Part of a small language model's weights: width 160, vocabulary 8192.
MLP neurons of a small language model. Each row is named by its layer, matrix (gate and up: input weights) and neuron, and shows model dimensions 32-159. Each number is 500 + 40 x the weight over its row's rms, rounded and kept within 0 to 999. Numbers have three digits each. A neuron's up and down rows have the sign that makes its largest values positive.
A block is one neuron, or neurons of one layer that tend to fire together. After each block is what it responds to, as a language model described it from the Wikipedia text at the highest values.

L11.gate13:515419479550549457459452521519482482539441465506520519484578441456485552508434522458555568501527452560574544448469489527570592611429584467534468427493466461493428495510533555510492440533531533482467526452526445552480503487507478499490492518422505477523473436476509543538447412516467485458449510515544530459495456509467514467519472516458486525487501550499477489451526475536519535532518
L11.up13:509453486483484481491466528427461494513497513537448595465508543379519569465493490503507498511580533592514537463515525467525590572455553483577502544492472489489453525470481538506497500491528523473508488485465447453471468509416511502450493452460483514514482471558496508431474501435510501551460576501504541468545540466423485562465421519439500439506480540436473476452456509526557496526506
L11.gate20:487480543606455519546554458550473506445552517464522500567526475509493518538532464549512491564485522560489506528513467457470473500577514509519516516549476557428465516533557482479449510506592481474483513507504507454520454515514493403487480462456538554507502419513477540525485438429529545585504537529536463483482537482490562487515506504550490547497499534542473572532435457509501491575454
L11.up20:581496502482490458441597471473443474454479503478578550516479560473552517487433500427469539483425520480404461475479494524495547556483610447556497526530502569495494525493552531515437439451527473557460566479436526506515486542492451405528402504503432507503531516488584520472470513477474513444486464470516467444531484452485515515514462478558520462544438509492491500484458454440471558468501
L11.gate30:479543472559521529475542459539458517539476505508490501572527474474571584522508500520497465460517520513537424482400496519506499519516535574504516486498566487511501489492512544478513499463572457517541522461597502474502482513454510434568519439495529533548509454519415602553481621478485544451428474511554435459440507543452494526495489552504475518383522552522544535474457471518464507523481
L11.up30:481427513497517480426546547528450485510543410532484489472473479493437528488505494572604573364492496434446485463539446529540519498527538457466498531493500500588516454477449477501529479573475442475485506489518491497488516530489507531518536481486558421483481513471452539464485539478499543503522494462501538474434423538483479522535575442446425454542441524516507448488500516540485477496545
L11.gate61:549460502544429499523536503469554490557526516449575494551544463523479500470482581468522466464501503493567592417459532447499555461504500466547505541543450525538519496560462465467550542537459489509477562450481553450453492503496495477496513511542432488507472558496479459519401470471543519566501568532582454451487538554511565463579508495466532488462546585489478456551505547522543536493455
L11.up61:494505469490543506529514421497508512442566479513501514543467456455488456469502437523534535498519521563520493516478512522577536475477515486564537379519479445551505560498459557454486552552466524512527498512477439503555455468437406547469488497480543574470550484514525515479522534497521524507470440492454493477516501491440500533543409502474529481558554583485476521492464557510582494474535
L11.gate70:502446495539480469497574494515586452489474483358497530406566565529514470517523525490528480557553552527497507480549509509471495546435523445553534485481430530501564467511564482502480569503469545482453473479532457444524451495409513418516541453499570516505479487503513508476533443426460505550471460568523512455498446476478489473501459547505521523450544470517564480490467514476558514580490
L11.up70:439467443490510506473493554468586459572461494438558512497518483475491505564495538439502538498557539468461524452452456507480535502507489493537545504482540486475512502552458522530466500596454457528452501470476538530492569458444513501463471507513505503509452474551564542497511526474482538524510508461561477500553485495410465543488495459557462442445487495536491368548539524454521441594427
L11.gate80:573510584508513467493552561536495502487550519464532507466474533437431508461504548561559437497484496540533483565448542546447510518536460551482529486546465490477504565439529556548489583495542511501531475510440518430483504529523560548452528552502558570518482459533440454566526540459529514512462552585525434478592550506464527505537461507473510516464509452498458434529431552528502475479458
L11.up80:548510536479566497488521525518534542443478528480605469478468471449476537527537568512494473558410484494512521562515494551454459546514499496535544515506448524523541514495473520596459475572534491534490514525449609456500533462531501596420479507486564524563540520543539472508516531474552594556418499544466456530520514574484527514449507551471532453432566519495493494516482497543472458437436
L11.gate89:521468545502504496512461460468512482529529465509472452475552487469518590524444542497549575477503523526398535468495501530483507507481534552576491468504537509438463589487510511453556458480502536477497513409508522490523447527546556398554499476497546481456511533581482557551483451473468546542511503503476579498535464489428470584554457520524578519487593553536514488502536538566428460441506
L11.up89:495454523513540503524514515449499490464523540452481495579538491494543485425441497542489501533509544520430532436420468505504515581578519558547492485568460499504455546468480490541519440535506467520468546522477493489443499468547471438608532462562446531548494514482513494462549530483496449545481603601454490500551508475532525566491456523472511496425489519545461466552493486494559474457525
L11.gate105:538437529472494493537475436464512419574487473501487467502542506469504522494437583490491537415517458509544495433428482494531498535488481592480549450544491523446474492533448491503507492503495468475532494400589490487479450480479502488533591487472515425451501465499455464498460541428525569469482461530464551508534490513451502507508495511475470473505523514444495468535371513582444481425484
L11.up105:479493578426452461526567462473522410515405521502471542491536546508509531522445539523511517517526483512535465452529513474523516531516427515547534506518433548453425451493489505514581473522541442488478569459437513513422455521479525486479542453515480438536446465583522478503514519432512510447536566595518502485513503433467534502511542525438524505529491448434510490526387471516546502455547
L11.gate190:498543503452458539490514586520551458472536515483590499529503497448462489584565492460472463534519524552482525488548487530500520527504592536514540520519492555486536551439554536531458554488510540514534511494524509409445497491483528498473589501573521503488452530500428513536444435502498527529483599559493452467528486470487459609484509499497505525447473494499461543506518554454451474613480
L11.up190:519467547580568514558539515511551560444481495481504462481493529441502563499473462505519496456476496512576529512459519524521504506465458479551485521495464535487461605515461517481528550474460514505541520547474606486548472473490510622502484562506602492551514510504449500594510497474590495494380518569505507529460494549504456506507464517517537489457547505475431524539493492520559480432452
L11.gate217:465478530474440524462501557538527556460496516513502467482558548507541542527477591569467556509476497468522468542534527528481487425552520531506530483524551579524466545508540522433482612474507534487483488545437545469493441466456582503477545538472467484516520492542480533542526550402511479480477427492469485489488476544428491489502541565458473389505457466486468490487405513472484452523505
L11.up217:532524487539441415500511513540571587465444559495513459526536485484550463449479545534533507548515581542544484478536476491517574534527524530481454505531484529539415560493513533487485606541531556498480500489427497477410525541464535520471557542406458463507469517442457451540485466448519518450494492462541529516526525512476479457565556553499512466506508530509470487571487570491563546525469
L11.gate264:511505524454482535458530543547489524574539450498553521438501613472434511484484495526517484474510529548519529472481510464537522498502548434504547516467549452453564541548535483489491493604469506465487557429518494498510468592506485458417471496528463488530528482436494400539489493511463468547471527468518518408487475531484465435491502476432434517503468522501486464477474439549483533544496
L11.up264:494421431492490493550405562483457496568446529517571531444565447542546552510571536526493495459467480527526567464478492463507479526559480535468450482485470523487515533495501471522517426494598433519498577566503486534510505506505453493516535519523489470480438470465527571510531438509507540455467517529497500551477516424498533544557496492515482430491460471467518456527525481478502490500581
L11.gate296:423473477493441592548483529482495501498544463538539515524462528450460482537486498561482454492448509543550440406467495497580518508476564517461475473580535473508483505463462505436582452498580465475523474491520530485543441590600550494431521491468443411492512497462485527579502570543538492540456527475504478508578513486495563508461464453541464508481477561504516476503487497501487502525517
L11.up296:440525532513531497490518563549580528502498453545520569566460568492515436426537540472529460516448486588575551445460475490508514505534541546432459495513486551468527539452470551497573447513484486429517517492553466436517502513493463514480491463541434437422450598522554528470506477604525476532479522443516459447545510549511501454467446489514485515533453563476507438467525494513505418487459
L11.gate319:511482585501523480483489454465477556551505480443510470466516540470494521504516522561534498505529483455444501500501505554474488572571470569550496554468424468461446424478518540538534385545523541555516505503465558475451557502552478488562524491520484522504544478483471502461523510485580523530492597571505520473575476484505492519499430519500465546485542492413567462543420465563490477482444
L11.up319:511486497554540517418526547543457487519516476501542481457567546469550565539567516550490445459515479511541471479508526492550475604542543600567543502473460523462517552537547512499468420477519456525427545477498555504492507530481484448477505504466454491495467485539510520495525448527459462466486450531522420439558528494485445476509422449545488506507460492436473442457455490525538476468511
L11.gate396:485549519583501511575481561539532471533550541410465470537477543535488506472468577519474465481417538575537531441581586506477513550556538515498425500465514561476428508511556488460494474517517508517464519536509543542485504519466446521456556468530572490570529482472436534541538507486510566469499465582536500456441498528533500472530511434480525518502477499487526486570497495511510553522512
L11.up396:489502474422430502463574467469560563542558536490541506497508467474409553455475520490399472529476480525506527538456484526548494494541502489492573564483485476489528487521550561527448546541551566459515542467437468433460513514505461442474492440517555517503467459503486522488493471492490470505447514492551489419530488543461403500567523482458483491496498494466481516528443498491470502561492
L11.gate405:526534544570472437513561538458473486455565543449510528506541472535500541476546554494549482483476603499445546541533494502528537541521475492530482543536522517409530471469472518432519439545473531467447507490511462492484549492498538431552500528513498458490485463470470472449484538428488427560515545466526508463478534471417521440525441457455451497479531538445509515536507456445526581441496
L11.up405:481508472527484456519528556457459580533472550513506505539424467538482478486502545457456553503514521472471486530452456467554525495512509532500507553515545532486535558548534484494514483473457524470445477543511506529536499433471538502533554548470477413566532493550491537574482587553520534571466443509559485500489490443483513473496430426547401468497437528471489535455495535410514530448477
L11.gate430:488526495490566501509569565498503507507493473492525479559415528522467470568578456489530542540492550494519473514529479525482479537515573513486514519544456477502584522535539491514544513603499526468493497501465550471493550523473516515456503540540500530535427435490409514500499461489496575531457590581511488508534522481488464520523515461464490481515517520553502480541534563516465558500520
L11.up430:496517519505494457546587517556528488465526488477463487525527502463483479489520564498533479486459589543387477481568447482430494633423502503503578494537530484478499550499541533511448504484459552523462475517472494507504529486494498453399482501507505568510436480434498485456501422527500464534491532578515436491611497534446448538489425525471513466460573481539502491527493493481515470530508
Responds to: Closing token of a sentence-opening time or adverbial phrase: final year digit in "By 1955," or "In 1985", commas after "In early December", and the period in "No.".

L2.gate170:418416510430501487465559480491536489525502523528542501489499496518466572509467511481465587565471435555538504436503587505511556548526486528475491554492556452487463488525513550516485455527497456467465476459467519536431486488475572468486447481465563491539504547513532485516462538432548478506559524448560490476521528480459537491448509554552496506481524457490475462480473442533483501508529
L2.up170:572500542543515526506547539458483451426484504517519502454514510424442432480477559542525555407444546541582543433547477509561499494511543510535484495570601457451528495479448528416481480556574455465578491472498514457444435559538473504488480509542506464503526490524519500481449547479494538539487505453567531505554568475483544546576459508486435445502529539562491514541529543524517463444486
L2.gate224:471447468462442483445490500439556491475471580433536473477505420471487539517522498469446528444461577515495493416540506543462501514484451517537493502495503470453450544524516497545523449558533510521527506483481521491428487489471520471538502457513572491479533448474487501458494486447534564503445585487436507503461471532503496479389549538524487450482503484466495400494467393565521556443515
L2.up224:558487512502422489525531489447531473437480554576574523520532477496547509550416478461544516473458545517487482462486499447541501498499534454467466505522577563493585523543516521444519510417488403508478498491554564513460499531459498497545449452552558469539539474492476541530475495431460497487451511497543566437544546515478539574466447491469430553449514551523517491590489561477542461478551
L2.gate323:429454537473432522478481588463450456514559467483526520571503521515461450436434512491440509424494510532503453408510508506490444533443533485488458453556595505498511467505560572489526483534516467457524485532503585501450527530476528459415575466521534448538535445547453475530428522530511471474520559564509534499479520540551514525500448460491530509506495529582552505480454503565499510436522
L2.up323:495393570503473558515407532510501481424509471406514452512550511528483500528457538544420498493569511479466431490475535463531493485518465444494481462468508492521504428502455493556545556474509475516538546456475493460484488553508486557515509401487447485539564506494523472478519555462465448467460401510514507455487474478492478465526427450510509486493527508484483533505481509571568542498483
L2.gate390:437487494482476449422487464449494477417492557477519556547510509428475500534464470469537604468512551520532426507456477505543506478526535536537518483494530511492519492525507502519533416462493481509538516431487514600490498502558564496558484512481572485533549470563548489454506473434536435508450480522475555441484572502489511449417470471514472476484572529527560483488523463471515542530473
L2.up390:487434446471484526464554566460430479560473505432569519537564474578477549514451550565499458584522556501507480452499547491485458481486514459537477476535522429474480527533448550531473493484498466503499517461509508491470428529507478484437541477525532536509471493439496534516458534396503542509460473548483542490462473485512467451514532515516524513425509570432498471470522400500506524407512
Responds to: The period ending a declarative sentence in Wikipedia prose, usually followed by a new sentence or section break, as in "…Syria." or "…Argentina.".

L2.gate107:500585526474517507510531411560490523505480551486508526513564539506481537471555543432450422430560582487506459467439468453477543467554555456488595463453463452500487556550530473505573528540537546472469496537526488507486468526449486501467514496555565584521455409547432487484500507476483500490515476576459547472537475551562479506547576536472474464502450479476468468469507500489535513534484
L2.up107:485582544465500446505472453566536582511522451493509547481568483525483554503463468475489452441545496433488502525418445478536526513548531477505557493488511438528465577570489485538531430463486493536516489481512534559580539524360472478442469519511498557509501453510454490452423531484457542445552483526410530463499461583558504492509549435507513503494544525481465440438462544452490507477518
L2.gate294:531555552527460507538481480479485476457490449548471540496497465498521503578539501520548369551579503469533498551442491488492489428534481463519532466545408498478452508534468527536476523488523516516545451486433506479483562453492548528546527524527592551486448528517436489485544471435462547493518465544490504433483471467442524448426461495521491496465504556413488498464521427553489489451425
L2.up294:553547492538473497540495449509479503500447495542507528504510446540528505569566501444551447482546538498587556574410495475467502433511482499504489442508437533503469520533485494577465496493537546465559415512448491525496530428493491550456514544524636496507513550602456491525515507479477569486511474482481502504462391522414467463498482446525495478490487540479494507476560434531511565457493
L2.gate325:528535525516512439492522482437481493596440512458465515541467500517560454486513535540523460565584511494567486488480446484429512441509546514492465548511464485513458525602522512550428545508585482470482439519480485538471482424519464486524486474480475500508490572554547446525520392521403509477520529466501490498462483486476527457526497453519528495464456580398537461530558456498519473453529
L2.up325:563534440499465501538554507506538516529489511559450499479451436446495590517570441483576439472530538524549519546472472487457501418534591528516530454536489483433513589531517521510557540484508449442551489469474523452478516519510476589543503493532527501416478523557451524616490505583514565549524439508496476490497467522475505496400467471491512494484512490473503570448598440468511516492528
L2.gate331:610485507436516538484482513440532482478525449548482445474570486547549505538536499544480510432491473456540525537460438518483484450462564479501456531449572565440516518517429506488469537507522474479549512509497559422564571527452534472455504520504534490415459509517392511644490485452486521425431436494455521521476532538487530452497502520504508483490432496545508440509528452500483491479444
L2.up331:491532525514493499485524395529484487505512494518468494531466439495587592439475483454532516543512469501464501546455562481522566497509538465537562445595437548450473516521496478546457403484452456456518525540520455539492483485501455556430501487502457534469536570496569541475456485492460523496551528479415493445498424548529554416421523521531494494492550486456469502484534482533518525491452
Responds to: Word pieces inside Spanish or Latin American names and terms, often in sports tables: Categor-ía, Espar-za, Día-z, Costa R-ica, Pa-chuca.

L10.gate396:552534444538522496552512511539481458483506507535509538459530517572479470558490465474535506524580442526499488534524524474456553446508524423543584532530467474527533437367537532516469545516484580410512462486504555453513598525481539521513419525494522496455486456485520504444520525454522495522471526490532520455499520512553493433452569527488452487566484470416551523487528474556466530452471
L10.up396:517523434553463520551538485510532478514451534486519456504497429461501499586502504437535435443568530442559474541514437546496480451504476448557515481519498525507464570469508474485489491556476480420520503528549585464499562457455579626464474568493494466466466445505445508553431528480463491508471550511525520459434481490524529488469508435494539482523521482449510468431506508564479469466408
Responds to: First piece of a word split into several tokens, mostly a capital letter or short syllable opening a proper name, such as S in Sharaa, Ma in Maharashtra, A in Ajax.

L11.gate6:539562469481493509556500433503442504480570518485437524516494460508531494499482510564483430559554548548466466525471548426475474495492479488561483543509519445482538497529512511554534504454500518497511438556501502571525538499456478435499547478461530545450466402530486445513513516493523478539420501548467525505449539449508583485446427445501505547487520394455432500567451447496537466444471
L11.up6:571502489462470505473504497518530478487515541409496584553608523552541575514506527469504457537532568496497439525458516439458534519510480491487447494489455474461568522489509440470529427450549562489449508467481481579529490434488456487515484514494517470473529481501595464440564539492473429557464514517466515523606530433485460501495509512535556565517572520461430564506531433552516515473485
L11.gate23:505436566497502554533516432483554521529474587470500518512530473519533550488452448601478527546538558454487527517485524455495436540583488513467481560523506545459536485468465520525475451493493555538474481499477416485497587431472534423565540524460522485515481500484472482479527446490521471509433494549491522429530497471526559505517569576434507494483490538380537582545554525571489499543500
L11.up23:522486544458444494563494448467489512463522613524474459497486506502540489395457509501440489578448547461461555488450582509448460500502486601456513495430515504562512473506525514553571506429513470507437535469449504487512474499522551474463465422455508569569500524573451486499472487477510501501520463564525512517519492462524566557580432487479598481535573522479527537485506564499488538476547
L11.gate34:464480504550447487559502513551521391405469542543529512527472584494498469502477440463482495536524450502532491508531492476386491501439507547422498510579462413508557419438523563481578450481458502466502478539424518498531585536591534519537482499472504522543594427502511453437489521508548472489506562490493485530491480479527478512421491485538542560509539494533522458508495477515524527515486
L11.up34:500496502458491505591500483553532572481454504477459531522456525527518465538577512457497460561470504498474507495472460484505503453401517525510492570525534515538517445458516492484537522492398492494503500471476490514481552429503387506574513522482490560522558466453518439456538463538556446563398532475495490471527483574565423551418388478514451563485516539543487464535546418459488470501527
L11.gate53:462525566605560498523508487564496474470539461471446515504529494533543478505549453511486471477517576481474493520531460483518528497487491512466457510495595491483505440493436574539492514579479533473489445536559432509511533468489466460547554504523478448441440496504516503513613524530448455512485554508533504528485558413506516526533423532443521483480500517517548483574534489499531469522503
L11.up53:472501491499551512456534520512536544503462516448498468526467489495496513466499539516464548544445556465506478497505515504477503512423386450462503450533452467489409452519593454522472475536521466534474449482526515424525501556415554462461508436513481541497481542522433467467503499462534509513487511515485542547479462491524483606485441489465583481507477622536493528517508494506465538506467
L11.gate64:526475462475462531503471484496525549479477539462449479526514487503511521422468470529506498462505511438489481523457617531527505420480571598454491494546479508537499534462513518458553506469510472462525480501572437495483523522516553485597505508504544472426482471494396505459440452421496547556504437528513520516457461467416526480494454496522505483502499438536589509553529569523506475490535
L11.up64:486515526485539545512490460559405503492493569503441547521517521526583476525490528495470437511543432526422516584550533488458576474544508554510521487457472521531477531478473618460483534472540540600472473527502443486508552408530508454567505550458577533505523476496512504497476502477537446572454477542476476528527489451479439475458490549459524530467539435577440515496440487564486508488477
L11.gate146:461504481492464492505536516552443514468455537480444509474509491454472455487553463497539449521478504478427527547485560440498508465465525508535560501539513544484520518445529453443511505486461511526486479513467446509505471403498485440523476548493464488466489384465519392440541469513518422579536532495601541516533463518485505496454461442544482496537454556449545526579522390476512491484566
L11.up146:536508487482555480490518476510484487516533495498548450590513476495463454469463466500478546496520478576484507476480603514447419529519476472448484501602499470525428551429540498468550468469516482589443474575467487537474476460528521401515476498521449527450529487527439489510492568463521470554481526538502570482469534445502506492478504478489562560511452449394476456532514487473516490465519
L11.gate183:458482501499500587465497543562424470434466497558477540453551575441512496482503457470498367601540476525520492537609539478446481447529519489488459485539534515478499527445445519500506519485558545465502449506537539511486538477489514548580534515483504533472483458440513434513502458535404412525481531504539539409546480454459463463482524513427515497474514563461469485497529527587525532479453
L11.up183:524535513542490642481480538552463471470537529564521517485489545512524513454482450512522400541560459549511525507484516518498509504508518542475480481470521513533476554432455511539464454427472508481471444522563555503533555545441486505536494520438548547460506509480519482551487464511466461525450435515473529463481503510460460483512557465524524499463603547449508567505484545531529551516470
L11.gate252:538533453445495530567466578477506496511524442450502479504482520520555441566537492483513497449526534510533514534492487524561527500504511496467472498556567400469541449479452439548479393550470514554480479532448439534514507514517541455497501494533481521390475517484531487471495578541461478540510553454532487530498479438480487446417446457526472552528393437466493481485500462470474449502492
L11.up252:526585513493491505509504549476504513509545515534486507494499461483494506509505509517489492564463526498440480539447485459532440489521499574449517516549602505512536518483429528497497490399510504507466515461476503488526573426519484473528452488508468514468465416512571447422558482511537457515439537459457496477580474539501560605479478497585451538476437398468494577483491492460479473434447
L11.gate281:459518458500508567480518460516431526503453465434510526481550550559504582550464563547531483488528515532465477547521539461480528484525454593590525474494486498437528512518415494514414480479507593421533512490441480522521483449533571511492521483508456508413493568417437520516480541552443480464439463519509514456541521525457506408519514536494460527490498494515588520490487464564510464498532
L11.up281:519507455516550520577525445534461461516480422484535516501512464543548516555467505526551465440573624519488482474528529525542493502484526538528502491541424500491467526461502523585448503477489530477435562441458446501502564475441489474528497527529544467462492468486481482503497535529439458456466474529554584547471554479454489410413509551481558556505494546458480485460453496448488514527556
L11.gate283:534498499572574486501524542481499396480469423509442497474601454546492513560487466557514499503548427508500460515465478486480543495476530525533524510526494413444505516497492489523446401488543511503443413548527518537506494575508539435539481511511464518453488485490540473503578493490445488503508580499499477509488514457552526455494434489524513582578526483454561509504442486526492526555448
L11.up283:516528490439557550448428532483474453571424424509388453439518554549562484592545537506482469568509458431510505518504558463530461491458473530510520448506524495431449483533503494506533513498506524451467446497537469516488482560505537487557491478537510451449446524474483472469551491516477441514473434509503496508526531499507468454509436489517510512530503470490588500540542481464501433516497
L11.gate328:508518538490514493433499489495526457469510498456511483496500544481432480505509463514531485544465559550530458473504441517415554549524574488522510489594514437441481515507483499495479519519503501559545421495468480537468543489507529464510518435493504526506513418419519467481477503548566492601442521523580540466554512475575492504467425482423471533436500468513525491524522473540496502498474
L11.up328:472473416480480403504518506476484528466450514461531456534544533534513466550473517480475491535544438499464475530532508452513494438527533516544577542479552559457559518505464493523498457434479494544381540496477477508508539448524544446512465372499528538480476432512515470476489472443545484546513569450570483451494517505467548468490503518485443558444471501515459485555517496486512454528423
L11.gate348:463478547452443511505500520493498476449548572451543535532498514464448484524539437469536516502581533474519470481480541534461501561495507529478495512502509517538614474417427523576570479480497459489484453512484574501476512465521522523516488543519500511488517463535461442531480480474451475511469602572548510461473551596467524447421490524496460516448518523534482478563466451536486515472494
L11.up348:485466500486495468490517566472488464452533500488533505532456548476492486563474443531542523536472454509504474488559534519489513597491447446488490485513440430569553438494539495557544522507481431534498525499477459555529529503488453539447439568483508448504537451459478490466441457525473461543447577496544457446539468507524500510472503531527521493444519604562415475544462425524501531460501
L11.gate377:510499521569527500525510512523531484505507476488421562503525545548475497513486513545592477471572455538554474532505518494451521536505480503495503456604434466500456496530533580475551527507539521483497424602472475514523471516581560434479539533567469400520465464523469462486526546463482429556532591559539485488477469447470551500503442559510493452512529441527586505501489512513450456482498
L11.up377:541477498473534472472418453521495560467526467487509501516540507581511509559532525513644503519565475422453524452538480501477521512534430424471512431470433453511429550527554517536520496453532504545498478533480517507527545489515491508451529564483540439518523520469549532436499530510453473501528538477482557487507476457517524540482447577520514458481515467476597556470476515528423498470515
L11.gate418:545513516497572451499507425526518498396500448471428488494468511553468489528473510503522483479529456476507491518465517481473544484498524534464547494491459469505522449448488480482474530513496505442458532494551469497527526474472430449517542543580395477397454476468470399444512481502412468465430524495506521479583460476491505489520409512489532486525453491528581479503500478543495481446578
L11.up418:509522473514527455488519454480493436507442472449532478514489534545482435549538576516512496524512462465498507540448492507450486458528545498505554519518481470489484490503513585465471497511483537465538529555559526511541548485501504424561476550540472425491492505469477501452428430443530506523501492419556535553452558495526507452441527571549484492496540543495519522576481498554466506412508
L11.gate432:518548470488496483477499485437492489440506532438505578504538497532464491567500446457485450543554394550494504516530565490401522496510462480490433462501513466419550518490449568442512503564559531532479432480495508575529550553517511493564470475553520527455477439472522459522538517477450493475468518556492514538522489487436572495474483488503479567502543393441540496544559475535468537527491
L11.up432:542429550523508568515492495507441521557510518512544427505491488548545540474528470518409448485525576514539493451493525510528491535505517544496492512492506574446463570471458482494493502435580458458512436501594493439507484484517493483522535478501508560520575465607526438534467559532530443490498540497498537524484581527542454502555507473480495444523525454472506525466584526553509496537534
L11.gate440:511518517451442491495486494501520508467517448552510516497541480575501527497443455468563472520476501494453487500526511364461488458472505496497487536472510561497496530433490533570537527482516526530488407537485457447511553548502580444486521507417465528488540462469485462511560523489516421541457478517430523471510491480568474495453464568529511488571446455358512505510474448551555515504478
L11.up440:520516495442491534543540492550440479511422447451508512482503420464524437461482476532424406527480481512419550502480593451427482529431518493498533502554474482525452570482568495518512537556481429481573529460438503429467512494544506466435506489444523551529513505524439516464450511483523493545448529454507493468494455499535469478456510414489547504524496449478442501473542466494507525478547
Responds to: Mostly a standalone "a"/"A" token that opens a longer word (aquatic, aforementioned, abbey, Aside), plus occasional articles like an, The.

L10.gate392:569508488490499499547550532606540487481565455428508425544464458446420484433521515495446483514480456534448563522452480428504488490496511522521517475605502459511561524571489541507454546525472471487494486495508563464477506555543441550433413504534494481448450489488495567498459537496554535539477451481542458521453525476446556506450470461514510497477477560547457459522463538467558489500471
L10.up392:476566520443477500501502503473524490454497532565504514525521443468456474447535545504514489533480496509510549530510460461464449529444465513516579424532556454447479476535466486477434499608484544535576495515506539465470486465515555550458454453539523513541496464481453481563522644497576457561509487513478450506512583505436494437455545467502523461505488513540478495569460477485459535522458
Responds to: Final digit of four-digit years, mostly after sentence-opening "In" (In 1991, In 1962), also in tables, dates and score cells.